{"n_layer": 8, "d_model": 512, "n_head": 8, "n_kv_head": 8, "head_dim": 64, "d_mlp": 2048, "vocab_size": 8192, "activation": "tanh_gelu", "norm": "layernorm", "norm_place": "pre", "norm_eps": 1e-05, "positions": "learned", "qk_norm": false, "attn_scale": 0.125, "bias": "all", "tie_embeddings": true, "parallel_block": false, "init": "normal", "init_std_qkv": 0.0256, "init_std_o": 0.0256, "init_std_up": 0.0256, "init_std_down": 0.0256, "optimizer": "muon_variant", "lr": 0.0016, "lr_mult_down": 1.5, "beta1": 0.93, "lr_head": 0.00507, "grad_clip": 1.0, "warmup_steps": 200, "schedule": "wsd", "decay_fraction": 1.0, "decay_shape": "linear", "final_lr_fraction": 0.0, "batch_tokens": [65536, 131072, 196608], "seq_len": 2048, "doc_mask": true, "train_tokens": 900600000, "steps": 7660, "dataset": "wikipedia_en"}
MLP neurons of a small language model. Each row is named by its layer, matrix (down: output weights) and neuron, and shows model dimensions 341-511. Each number is 500 + 40 x the weight over its row's rms, rounded and kept within 0 to 999. Numbers have three digits each.
A block is one neuron, or neurons of one layer that tend to fire together. Before each block is what it responds to, as a language model described it from the Wikipedia text at the highest values.

Foreign-name word pieces. Middle or final subword pieces and small connectors (de, -, ') inside non-English names and titles, e.g. Łó-d-ź, Tropa de Elite, Schleswig-Holstein.
L3.down23:495496462433435565544520540483484496493528509534498475438456506447563479513507499517511476494450533532561540548495486512560515527524517460509536503473414543504465555527492452518498494498567571479557472514533531516485536503439571489464507520465515454575470534573499520510540553511437441492477520476505442489501603424570515549518572494540454417560469520472480529581393449530495446502510513490556572441486430489520414461418553434429471488508484525557464549493485509512493518499444499508491603450498512483538540490571
L3.down192:372512460524446521533546552489528489507562491482527508489556498421433533495476455503416450509488578526526428480486534528498543544468469503560492471441491554584533443489539496508448518477469555508540497527480515454556494500454493560511478525457534540565486479517429401469551434496547453584470470475544521498483538553532516508507499516558544377455486479476514521516514540437543536574508494527446579418436472504502333478459473523466473535560560529490472477519502578477529481410471494521567532598496492521592536454549
L3.down274:441477399482550499518475562427505514543493534468507525539480509546598560536517489489543521472530592446549512451594520569514547436516472525540490495569471457444448516514532546495507458476563513503488480488481527417473503550467494516449527531523503430503483596500506533477504487466434459562430515506489445504492573511496555490455414478447456424527521554589460476501466439488503454487550502552499486432495532535447522466462560503513542552517512433542453441542449600475493496438504520503504557511509482483458572512503
L3.down786:471514492546511435408513563524469506428494497428482538441381523466549488432538506491464484515528505478502555504479533460519411475479504528410503487485477530494524534503580537508450465471520431538475485458400473524465464515492465498439497485517549417498519527560531462607504478443530472511553550485506507464569474544518545566473501559522512484492482479531472538534508526492445547460434466515497493538461484529462480504494515493467560549548502507481506476496489602506529563455497515517479551440541428497486504462493
L3.down1257:536481441520545594562524498480446510482539498414512461545461549466497515552593484533492447437422459472475460463532552475474504523499530420483486472524491507447516501443451429503435528510451536529469434467493552528467486446546475516540502536468484525499621487534554479462551535499512436489466409536549487495607617561506544607531559545480500498436489494552466574578511449462443525498476503542438499425502445537525506483534554532488494486477378455523515465506556508470505543479506589474518570453528485486477520479508
L3.down1757:491469545492454569547452518536488523488527442509475500563440499496482455515564503491481463483499431519518486499465488595461471497471516370488451457512463540497443501531590487510510571466470516564558516515556474467564504458456445580568507541533526480474482538540453484542567508481469520468537548563454456504483524497500550570463587532501548519499453541537500496440502460514476510473489498515474526515449466477447480450514479584432462521508556546489498503527450475533547475482472483494499570408433526442508384605501
L3.down1928:487512535475475541516486520434552536491491485414490508477478472446552531491577486485486445494471478459505487515544529544461491459526477527521506575578478492547493443448531444485525487521546571494481485504402464432472480430530459491478501513564542433520600502548511472460491480502571487504481356396504480499570489535507538572514558524470482481545558499571527504519478476511482498513489508557458509556498449537468518527493540494574539517479496547521507542456497433522496560513509521517484454460518492545445479538486
L3.down2013:506534545497482449563496506539493380587486448558456466508542483460480478442492490505494577508400547488466447486498523423518442457539591553481504504447505515458566519588467515544593470430472538420498486546504484525551534476484516477507517514523542492494506522434474479456491445559507485540548552529487530512569490518509451494532471446443481539400506542472522461499493572476524492548498500440515490559472503488555497494501513508475501532496453513450443487497491519467511464519487470539475450511556456559491547495434

Pre-verb infinitive/modal marker. Infinitival "to" after verbs like expected, decided, planned, wanted, and modals (can, would, could), right before a bare verb.
L2.down360:497502482558474526546474419541508552474457487515518473535511459505494488515424530534605512470536492504512521517467590489424446491492511491558555530462471478469526496542492507542524428534483545484456482446484521478598540476424486428483498503538487473544511449439492508522505445513487544483508478596539491484505574408516511492496479468532520557458477455516514452475472493495535440492532531535527518489520498477531475504466544486492484544478488588474532528500439502527524522511523478443535527428501570473474505507463
L2.down602:474547508499504546458448481508492515517591502557471477479487499480464588435514522539492487550520464565494511558503513489451536481494541520495450612484502462430496466549463559481516551575508491517476432467469450428545440478532427455486458481524534525495520446450444521475520527569516447523507490552491483580499486449520500479494487531483531488404459528473464478497557498407523501491507517483505490489542486511482562479525569461477499450527421522480357465471477504498490570489485517515574535436516519503492588463507
L2.down1023:521518514493498464431476566474510473511528449514522474479540467514496535537520508490532541486557545520511499463509511504471566472548528542479508518537463526464482494623501584475570541515485474555516406477455482464466520515500528519522540443563413445609486485406439534477512496541491513485485510523442522551538494467516554571447513535403443540478480538396484566497532513474534442494495509488479526396485547507500499494529519490488475493482467550561348485491445514480496463550489440498595578404513509469501506529483
L2.down1107:481486571537506503486455523500528527491489550498492463562536437558493534487511507525483529461580536509508517498571521601509510468461573496530514568500497529467505429617434504533518560554472517517574506475480444412579503488493480491577522442484460392540465423458449512483514497455496447527541483541407531573533494502517597467512527507471522479534439474473535513498550462459454528536493511514478472425505507500559479478480569549542429477482528427544461496558485532507441513580577458488565590503439570462513490524558
L2.down1388:565490486489566507559435491529518480425510537514525560476550507517493495477438480537460553535572549520517510464551547439459483521433472509497518482505512539434528455496470413518433534572486447431488469501475483514435516539424613479469495545482440468512464475503530482531534544567576492571483496494550440490446518483520452487553521568508510522459461477462510493588572525495525569506451524531505452520535499514520568493492467462530434505492497583512500445474513533453580527472472488469576457558485517536510575448456
L2.down1523:455525495466499505501508518529486495555532532483506480469526464533473498519494512487466561448529497501470500479498473563536531555493462477477471495546476571505510545494437521491495560433530585530464428460492523543556523472480563473529517512523488388467458483554468536510503497428543533590488494536514574587511481503470444563469505514462512530487492511390483566570512473484448442497494531530485518564502476529447542467523445492513374424551517458529481494545463488553486511575522474467514496447554536469464453502533
L2.down1548:480500476508502569497538453593450503473483503479546418486523529528498502386520547499544505443496509450593476443488538569519461466509438526568526569466508474438517481496458396587528531478499473513508445504537504416485484550505457505496512552523446494521521481451512508434511491493474521512499489557441515522554536469500552458506498451425553551532454537511530480496492513459456504461419563567477461492475489554452460504482468556404512537524524512545442500549470458529455508569476533434503550474502567470496454520521
L2.down1742:537481468549503422468492548503476545443557479443503534498521476534533480449508538401485592500518463581501514479477409535498561497517517498479541501518495495521517559505530466495513461483536511527448484435467484440483505488533527518514512508499506516574466491552456479522557403501483515571505532440518431519504556504511480486500536508576495522512482513530488629525523474505537551533525515550530546545519471536536472427519519530495440498441436463522470463576421520508487519473551508409571520513484548512548554440466

Pre-verb auxiliary slot. Modals, "to", "not" and adverbs right before an upcoming bare verb, such as can (be), could not, failed to, can sometimes.
L4.down139:477523400516463502467568536549507422473449483470425490497460477521518542556495557588514488500468502506493585539482499532426521467523428482600497446442483504506475469539510547445536491478514559457492555531468489472522514508490517532531479500518550491485518462524472527438531518523552541483564519494499506534537499556548542458471504534505479482511485543567511501551441516489497523514465501473527556483517556548469430510568470499466450493432532520563441582518418447509472502557541496473509499515442480563516550518504

Infinitive "to" after verbs. Fires on infinitive "to" after intention verbs (tried to, hoped to, wanted to), also on modals like would, could, will, and on "not".
L3.down459:474505580447474475525510531437424500549496498582512552492522410535415455537467529475516463481507444489402480494522545544545481510516425427524480373550548529432526511502525545464491465486494478503526544509418475507480598495513459490551539467522459428547489555498543582483527467487456490522509514451509461575465489477447503455517447559505482469490568571483474519491468498427518532448503576502489480478510485487541578505513477544481499427550527492471389540525500461450571474500479438547551527496592481482465538490482
L3.down462:455491476551503480449547491501544406574455546478476505494480487544490473516443491453481515496525503559551493463565516515476497466473527430442518483577502480474538509562444473483563513496479432483457505527484499500521568461461540533491466531552531486456492543450578498554580539541498404454552499404451530516454541534551463582498516569528508487493568525586501537417502490477499492469539518497417528484527469537507476531568457508546514431558502521536487537483494490485510513470548505543536504436524445469539474510558
L3.down808:544507497458544492498440472523491540496523542539476459511539410466478390472526545533544488545503568535499473511518528432538524563460564575520504479538497483537481491584506468509526500476434507505487502459550476459553576554488496419572527496566489469546477461496525474484537487461448444461477493489487576407478446429514519543486407509545531462558505527518526514499502499446441464516530480551500477500496507503490554527560572495525444543540555463543491620436479539445490496563459465551468457555538573493532532539582
L3.down873:510453474425460520431470448508531539505578484578466509408520476483504437464464493463448522497464549508490565526516538446508514472498528568456457471504524441527526589521516498486482480436444511476473450463486440569521555546483534513486465546529502556496512513484505522503486507446524490531578428485519538493499481491503474541532525533521506512442501506582468520473415543423443520522548511491547477528477485531536482528522512518547446458572440438494517491465462426436529476479465403513592530543532476558429499530539
L3.down981:517526465445457477490480568493442493474479549511509524492496413547525500543450510490557500530554561516554529378487451479463460572486488518507504598454472462561539446503526540445504509461485508428526466460485523452476573491524538512507396452578487415560573474493518525443559486492472491501511532526454489495557503485514502379489580476467451539515548508472466512544472500488518505513455539508582463451527536531494516439520475585516449419464500541559492489505440479437495492581548445429489494527632500486491467508544
L3.down989:463419518462473478501468481555545558541461552492478510510532475482555483478520510528491511528525511558455489512482427434484542422564582501479527493557494509496528550520576511494530538422529473467512502459458472439547531532507518487489517542500483424513531478416458505541510492458546466491529499542519486527531484499485552432531499529486451448524499446549553522492552451533526425450502528435476547459530411548486548438502530490450457431408536481541479564537441509522457467510572443535509472485487545488527483480489
L3.down1699:488379533541532549442568507519510491499439542483451515502441462543548480585528513506569554483532566522530492467558548513436475517409505504521535548523498516497493532510484469563549492508544540523522546495506477535539488513461586555492469483518528450545537548499543527555558518550495512464500399461508564545509458577502568487490485569463532510494527583478540559539441474443486507500489549493479500473492491556573487493480515491503444500477444515491471485494488506451488501491548482497535493537541538464487521456479
L3.down1912:506487498491552503557552445565543501472481448520498467554540528465527383532503492537456477447507504547495488496530464516578535483551590589513554498501494577505553485508532520498551521444540464483534526505432476478494549479518569567500416454465514432481576487495480475622440500488488490491472488477524569521531499456521529475476547509484506496545476573516517498492476491550488492376457502502543487529432594520477480472570501512501491527495496501554554517520447467444533482495469480496514524517538479559476501483505

Inner pieces of proper names. Subword pieces in the middle or end of personal and place names, often foreign and in sports tables (Jo-s, Monte-r-rey, Luk-as).
L2.down969:504442499503501588565462534487505577475515465465518493535424524555410520441524481536468401472486515521530568531541496487524519472494493451535486463594446513491453475458521414469508491503491467536500560509447483502426513487470456490577480516499490489524513466520513505554458466524510529512424457515435501517549480493491485483513546461468519509553505477427556441496520512430478471490488469543591525478510472436487548500502573581481555526516519459477443506480474502452455471506475500480494530519519532491475435540570
L2.down1487:498518554485548481481407520495478473470549554437536513457521443484486532426539464547488461454463494458506521528444520471464525485498557507528508512552518447508538488512521505547532483499527455528505479440492497538457511512547436487570497528461504492506548501485541531544434453457502475572452508534474521571574463477469470526503535557475515479492500487500536519550476531577458531520495489526484520549543471456475468451450470523572536464550504503496481487520420495467482567535486501500496354517512480465450502472464
L2.down1537:532520516516545556521525492445494529541469547433478446447554602420502530519530538475488446451503509511454500587553452552434533475503563479444396544489493493473533483438463562483517493409443541468534461464495432451542568466478450446452433485485494468532476567467447427572498497490414519501517497551434447515503599500484499485522497463413452553552519428430514488508473450474499476518476471576502490495507422426524498488447540461473503512482455479491533519453533454560503480442486529488560536525470535508499404497442
L2.down1563:525479492515509574570450487475520519519554490425428489442511512543554530502557380486479509495494481480479495451504521516562509507496502475565511517567504533576453494486505442447543511504512416459449532498455491561453533473475508561498533567530456545484558471549514485433552511523527490494508499512456485615500443501462496477484454447493518456551535453505412463438475506500502476462411542569460439501528501525492488498461536559475535466529530503528505513455476517521516543433483513496514436449471590495482503490552
L2.down1614:476486503562460507499491530502483536515477515468483530512501510514495590531472450507404524555451518463511511479518462474518532442513472490482499586541539434446484537529501467462543542511468559510527448475509577574491528566545529499432457522521546467558560546527457465506552408455466477422481440494469430430538504528433514479463510488464475510490482494584474489459482493504429520583462546557448454461485516526524506530519448519479510469520593554620499512523453549499494490551479544560561543512499459485476461478506
L2.down1883:562499493525458458536505504563491501472491478533483532492496511502419446505491482444509523566428452545479427484531491524453520537553560471521489490473545481515495506460491522530568471530522591578535565498459574489559459436420515477491465479496500466489502518494460546504470446519542504492478449515548479513484532422571476486484482399507437525432491439447605547505527543438456508512489422494446477463481529456494513498458550532535485558493452565516467460551498491428480477492552535505537561572417459533464517406575
L2.down1975:518532504584444473388571501519428562522534504484518498530480509515467499575528436525462542526554473542478472514477472497464530519491441583499533534515456475482536529533540564463455503520466524572504507563467509458482504470496517539516497476468543546488527508520581435578545515399396477449501528480487529534465489500417580478419532446458525488518493435510477435522445502535431497517462526471496520498426531563549597499481464529585463504521572504460572493376525459510569507515459519450588554447480494510473528532494
L2.down2013:558473446527526506544559530518500478566454496489469468521529454535492540533488420464487493529473497501524559494500531483477547501531527399456452416421536501538423470495525497439501558572477482499537492513428559467433559466543492493525461486499548482468535494533524523477446456477467476529452537482464574411478550570527502506520499528485566481497421455546500464441446498535467508500526501553554421533528519429528495499497562545496519520480545449470530474522505595475569459495491427450539495430481494528567493508482

Given-name tokens before surnames. Tokens of a person's first name or its last piece, just before the surname, in credits, tables and prose: Paul, Dan-ny, Marc-us, Francesc-o.
L4.down1145:502508452505489558497529545475545533527461504493490498482446502541537525504513479524426524458405500497514507536497544556504438473483456483454475510541439474558525514482565532433470524565588539491509452461391531479520562540438488529434446471546587460531473449486568514504526522437523516524488486521488505423507497475577507451454506455408468459461452521442488449525455474502524547452431544528584492530529487452444491484517505495460508568487568516540541477512477532406486496481543448462515427478437503480597463506515